{
  "n_layer": 26,
  "d_model": 320,
  "n_head": 5,
  "n_kv_head": 5,
  "head_dim": 64,
  "d_mlp": 1600,
  "vocab_size": 32768,
  "activation": "squared_relu",
  "norm": "rmsnorm",
  "norm_place": "peri",
  "norm_eps": 1e-06,
  "positions": "rope",
  "rope_base": 10000.0,
  "rope_fraction": 1.0,
  "qk_norm": false,
  "attn_scale": 0.125,
  "bias": "none",
  "tie_embeddings": true,
  "parallel_block": false,
  "extras": ["capped logits"],
  "init": "normal",
  "init_std_qkv": 0.0246,
  "init_std_o": 0.0246,
  "init_std_up": 0.0246,
  "init_std_down": 0.011,
  "optimizer": "muon_variant",
  "lr": 0.00242,
  "lr_mult_qkv": 0.4,
  "lr_mult_down": 0.7,
  "lr_head": 0.00819,
  "grad_clip": 0.5,
  "warmup_steps": 200,
  "schedule": "wsd",
  "decay_fraction": 0.935,
  "decay_shape": "linear",
  "final_lr_fraction": 0.1,
  "batch_tokens": 65536,
  "seq_len": 768,
  "doc_mask": true,
  "train_tokens": 382100000,
  "steps": 5831,
  "dataset": "wikipedia_en"
}
MLP neurons of a small language model. Each row is named by its layer, matrix (up: input weights) and neuron, and shows model dimensions 208-271. Each number is 50 + 12 x the weight over its row's rms, rounded and kept within 0 to 99.
A block is one neuron, or neurons of one layer that tend to fire together. Before each block is what it responds to, as a language model described it from the Wikipedia text at the highest values.

Description: First sub-word piece of an uncommon proper name still incomplete, e.g. Dougl(ass), Forb(es), Nich(olls), plus CJK characters inside names like 鈴木 達.
L3.up10:51 40 40 57 64 44 52 58 79 49 51 32 59 62 43 59 55 35 56 14 45 53 46 33 65 42 55 55 44 42 51 58 49 58 65 44 55 39 63 34 38 60 44 59 45 36 59 49 70 54 67 51 54 33 37 53 34 20 48 32 41 60 43 43
L3.up197:45 68 25 72 56 48 33 49 38 38 38 49 49 59 56 42 50 26 40 34 48 52 27 35 41 44 49 61 31 70 26 41 43 58 49 54 47 48 42 43 41 64 31 60 44 58 47 77 61 22 60 36 52 38 39 59 64 40 45 43 56 68 34 35
L3.up199:50 48 52 59 39 36 57 54 54 47 48 54 58 60 71 50 33 45 56 45 50 47 62 47 73 35 50 38 51 55 51 37 44 42 68 54 70 64 43 52 42 54 49 69 53 59 43 66 75 38 31 52 59 50 39 43 49 47 41 59 24 38 46 35
L3.up569:43 64 46 43 61 62 41 68 60 49 59 50 30 68 55 38 28 48 50 61 48 67 60 56 52 65 40 55 37 50 37 68 81 58 35 48 62 32 27 35 52 30 41 61 65 61 47 41 54 34 39 50 51 49 48 51 63 47 50 33 59 43 30 33
L3.up654:69 57 37 57 56 47 43 55 67 56 60 39 39 35 47 68 55 64 58 46 44 71 51 61 36 38 56 45 63 81 52 62 45 81 55 33 63 54 37 52 41 63 45 49 38 57 47 58 57 74 36 50 44 37 59 66 48 37 47 21 29 57 52 47
L3.up929:45 44 48 34 45 45 45 45 38 50 67 42 42 69 61 40 36 40 51 53 43 60 19 50 55 35 59 56 46 59 22 42 40 66 86 55 51 57 53 37 35 50 30 47 46 28 52 67 36 34 57 36 45 51 38 68 39 30 62 58 71 56 44 73
L3.up1241:64 72 63 49 76 62 42 54 43 53 49 47 52 60 31 49 51 49 52 53 31 50 46 74 35 31 55 53 59 61 54 47 58 62 46 53 45 61 41 64 28 46 64 57 48 39 46 30 62 37 37 67 68 33 57 58 48 30 39 43 55 70 57 61
L3.up1483:48 52 49 45 48 47 53 54 48 46 53 49 56 59 40 40 22 51 45 66 33 58 71 45 43 35 57 54 69 46 38 37 50 61 39 50 38 57 68 28 23 54 50 46 43 64 56 56 59 46 69 52 49 42 86 47 61 48 54 47 34 68 47 65

Description: Byte-fragment tokens of Chinese, Japanese or Korean characters in parenthetical native-script names and titles, e.g. Suzuki (鈴木…), 株式会社; weaker on scattered English word endings.
L3.up8:59 52 62 31 39 59 51 53 55 60 68 43 58 51 39 44 50 56 30 51 45 62 45 48 57 29 57 53 37 65 44 54 49 31 65 61 61 62 46 31 62 44 52 53 44 66 47 41 64 46 62 64 36 23 28 48 62 47 74 47 53 53 47 48
L3.up79:62 68 24 55 44 55 48 31 27 57 54 52 57 42 64 47 51 38 41 44 61 59 54 22 43 43 70 53 39 41 53 40 47 33 58 47 58 59 51 32 38 50 57 37 49 49 39 53 61 37 37 69 62 43 36 59 37 51 58 51 68 60 56 54
L3.up469:64 52 50 58 59 49 60 54 38 63 73 54 59 41 39 51 78 39 53 56 65 69 32 65 49 50 46 47 39 45 43 55 43 45 45 51 60 56 42 34 66 68 47 47 59 35 67 43 46 49 57 68 67 38 48 76 18 49 50 65 60 49 52 53
L3.up544:52 41 43 33 49 43 58 29 67 43 37 63 42 52 72 56 58 59 69 55 39 52 62 49 45 69 31 55 44 61 52 40 53 56 43 56 58 48 58 44 42 42 52 42 60 50 44 44 20 67 76 14 45 59 56 41 45 70 47 63 41 35 61 34
L3.up752:53 29 53 75 31 50 41 33 44 72 49 50 47 62 55 60 36 61 50 43 35 70 32 48 58 56 59 44 46 42 51 53 83 33 30 31 66 50 60 68 69 53 57 49 66 42 46 68 68 44 46 43 49 60 45 15 67 57 36 32 44 52 59 50
L3.up977:63 61 38 38 42 50 64 62 58 62 45 28 61 49 50 42 54 42 63 28 67 33 64 53 56 36 41 62 49 50 51 44 60 61 29 53 65 46 58 44 17 32 43 52 55 56 44 69 41 72 67 49 66 53 32 33 68 45 48 57 54 37 58 54
L3.up1289:44 63 64 68 44 46 56 58 55 45 41 57 42 43 28 56 37 50 53 58 49 47 66 38 58 43 53 57 56 58 44 41 70 56 48 38 46 46 36 57 46 67 60 60 48 85 67 67 44 26 64 44 44 74 22 55 67 55 69 47 33 48 36 76
L3.up1495:38 36 58 40 47 64 70 62 23 52 59 45 54 60 57 24 51 53 57 78 44 61 43 52 44 50 36 51 53 63 43 52 63 47 53 63 59 32 52 53 43 42 50 60 33 71 37 65 43 42 48 45 25 61 55 57 63 56 46 50 54 58 65 21

Description: First word-piece of a surname or name right after a given name or in comma lists, e.g. Wil(cox), Ish(ido), Cl(ooney), also place names.
L12.up129:70 43 50 55 66 36 29 68 41 57 52 62 68 40 55 37 83 64 59 53 48 57 47 51 64 45 57 22 81 58 61 44 47 56 42 55 36 58 54 52 40 50 76 41 60 42 59 56 47 47 75 38 48 42 71 55 68 34 74 56 50 72 40 58
L12.up247:50 53 47 60 65 64 46 28 43 55 48 56 53 55 37 38 58 43 46 73 40 36 57 50 45 59 36 61 25 41 57 49 42 43 58 53 69 71 53 48 50 35 54 38 38 41 73 48 54 29 50 61 41 45 62 59 32 46 21 41 48 47 45 57

Description: Opening subword pieces of longer words split into several tokens, often repeating a word from earlier in the passage, such as cataly(st), committe(e), regul(ators), swit(ches).
L14.up151:50 46 53 64 46 18 65 43 49 60 56 63 47 63 44 60 55 34 60 39 49 47 36 38 60 69 44 46 59 68 65 45 58 59 39 47 62 60 66 42 82 66 45 42 26 57 62 55 58 56 45 29 44 53 69 50 32 78 61 34 61 36 50 42
L14.up769:41 54 69 43 38 58 71 66 64 47 83 63 74 36 61 52 53 75 53 52 26 34 45 40 51 38 36 54 49 66 45 59 47 58 56 45 74 27 48 56 51 50 64 61 41 61 54 56 42 13 43 26 39 66 42 54 59 47 80 64 51 48 64 59
L14.up1038:46 57 61 62 56 51 63 43 57 39 47 43 49 57 60 58 33 67 56 45 48 45 36 59 54 44 47 52 34 68 35 21 56 61 71 51 36 59 59 48 43 49 66 33 70 44 47 39 39 31 50 50 43 56 41 52 52 44 43 67 43 75 67 61
L14.up1103:53 44 63 70 57 36 62 55 64 69 53 51 81 46 43 50 21 39 24 45 44 31 58 64 63 50 47 70 45 65 64 27 45 62 64 50 67 36 68 52 49 76 53 46 59 46 45 47 55 62 55 63 47 61 44 46 63 45 59 47 45 57 76 59

Description: Non-initial pieces of multi-token names and dates, mostly CJK or Arabic characters in parenthetical native spellings (秦…, 鈴木 …一), plus month/year in table dates and final words like Records, Institute, Prize.
L14.up285:44 58 58 41 40 56 53 49 43 45 46 46 57 31 51 40 52 35 58 54 50 25 51 61 62 62 45 39 28 32 61 61 49 63 48 57 46 51 39 45 43 42 37 49 49 59 28 46 31 40 54 49 44 39 41 69 47 47 67 45 58 27 35 72
L14.up486:58 66 33 57 33 63 61 19 42 51 46 43 43 54 51 48 39 55 36 63 51 47 52 38 39 49 62 63 50 69 53 45 26 35 33 38 51 25 51 40 49 44 50 58 57 40 57 43 51 56 67 61 39 49 65 56 36 60 62 61 61 52 46 56
L14.up1045:60 39 43 56 43 47 56 41 43 37 39 52 67 51 35 42 36 40 46 50 59 33 56 67 51 54 52 50 54 58 50 52 36 42 45 48 51 30 43 43 35 53 69 61 33 51 47 41 57 57 46 50 43 33 43 39 35 36 22 55 48 54 45 42
L14.up1134:53 44 53 47 38 66 50 62 34 48 52 36 41 65 46 31 51 27 63 33 71 40 36 45 36 52 76 46 54 51 58 45 22 61 40 45 34 30 43 42 66 45 57 54 60 63 50 52 39 62 59 72 56 38 36 41 45 51 42 45 54 33 37 37

Description: Pipe separators closing a middle or late cell in markdown table rows, after names, languages or times, e.g. "| Telugu |", "| Kane Parsons |"; rarely list items.
L12.up519:42 35 46 33 61 54 42 49 68 69 38 54 68 54 44 44 51 45 75 55 37 77 55 44 50 53 70 62 76 40 34 57 54 25 41 45 49 49 60 62 68 58 51 36 45 41 60 45 39 59 72 46 31 58 29 58 58 31 43 63 43 59 40 54
L12.up736:47 65 46 40 63 43 34 39 58 37 54 35 49 44 57 19 49 57 65 41 35 44 36 65 68 51 52 40 66 42 41 64 67 55 48 49 57 54 49 43 60 49 59 69 75 67 56 84 19 53 53 57 41 44 19 42 44 59 48 60 52 74 48 68

Description: Closing delimiters of wiki-style markup, mainly the = ending an article title line and table cell separators |, e.g. "= Battle of Wisil =".
L3.up291:36 77 58 39 53 78 52 53 45 53 68 49 57 36 64 75 60 47 30 49 43 36 32 30 35 68 64 33 28 66 63 59 66 54 56 65 58 51 45 46 73 55 36 33 35 58 37 36 42 33 39 61 64 46 56 55 52 69 23 56 58 47 54 24
L3.up296:69 72 43 49 47 55 49 44 67 52 29 60 41 42 41 52 68 36 44 32 75 41 54 73 46 60 69 50 74 58 69 37 60 36 28 43 34 46 63 51 33 32 50 65 54 50 66 64 59 30 44 74 59 72 52 31 55 33 54 48 31 41 47 46
L3.up623:41 45 51 22 42 47 42 49 65 35 49 51 41 49 43 36 58 49 69 40 55 44 50 58 53 28 60 64 51 39 22 63 61 39 57 48 44 32 58 37 36 68 56 44 48 58 42 40 31 34 48 55 63 36 44 46 61 32 50 57 60 41 57 45
L3.up809:41 46 55 43 34 46 40 46 48 64 47 45 56 59 50 59 61 38 38 73 58 54 36 73 60 11 51 70 36 48 33 49 52 40 58 49 53 45 39 47 48 49 37 40 52 46 38 42 69 51 33 47 62 59 47 60 48 41 37 36 62 49 49 69
L3.up976:43 72 18 74 60 37 55 35 42 55 46 58 43 42 61 53 44 50 62 66 50 47 68 41 62 34 36 67 51 37 38 44 50 37 50 38 67 53 54 68 57 43 68 38 54 38 58 75 43 55 28 41 66 37 53 53 53 42 64 42 57 49 31 27
L3.up1369:41 35 45 48 40 60 34 32 56 35 47 55 50 51 39 55 42 48 53 67 48 50 58 66 52 36 47 76 43 49 52 46 42 23 52 30 47 39 43 38 45 52 49 70 38 36 54 44 35 37 53 52 56 42 48 62 45 65 46 54 24 31 49 75
L3.up1457:44 57 37 44 56 63 56 48 54 46 66 52 57 48 49 33 74 47 43 39 53 45 54 62 66 43 36 54 60 54 32 53 44 37 46 57 47 38 61 60 49 36 49 27 54 46 32 57 77 48 61 52 44 39 44 60 72 55 47 58 41 36 44 64
L3.up1484:47 58 50 61 54 54 54 71 60 59 43 69 58 51 55 50 55 75 52 64 41 73 37 49 68 37 60 47 56 48 60 66 38 47 35 40 40 52 68 58 84 57 46 47 52 32 62 32 66 60 48 68 61 57 52 59 55 50 50 19 42 52 48 53

Description: Last word piece of a name or entry in lists, tables and parenthesized foreign spellings, just before a separator like |, ), comma or line break, e.g. Vezzali, Sim'm's, 鈴木 優.
L12.up615:61 46 70 44 48 54 80 43 49 56 68 80 60 62 58 56 53 39 50 49 37 55 54 63 54 55 55 33 43 51 73 68 42 32 28 55 58 40 30 50 55 42 45 53 63 70 57 36 34 56 35 50 48 54 56 68 53 64 67 80 48 48 58 60
L12.up1451:53 50 38 42 58 16 61 51 47 61 68 60 60 43 60 57 72 53 53 36 53 50 62 60 39 42 60 60 56 45 34 63 58 54 63 48 57 34 53 65 55 58 44 44 76 42 65 57 51 57 68 46 55 26 69 34 63 64 31 30 64 25 61 71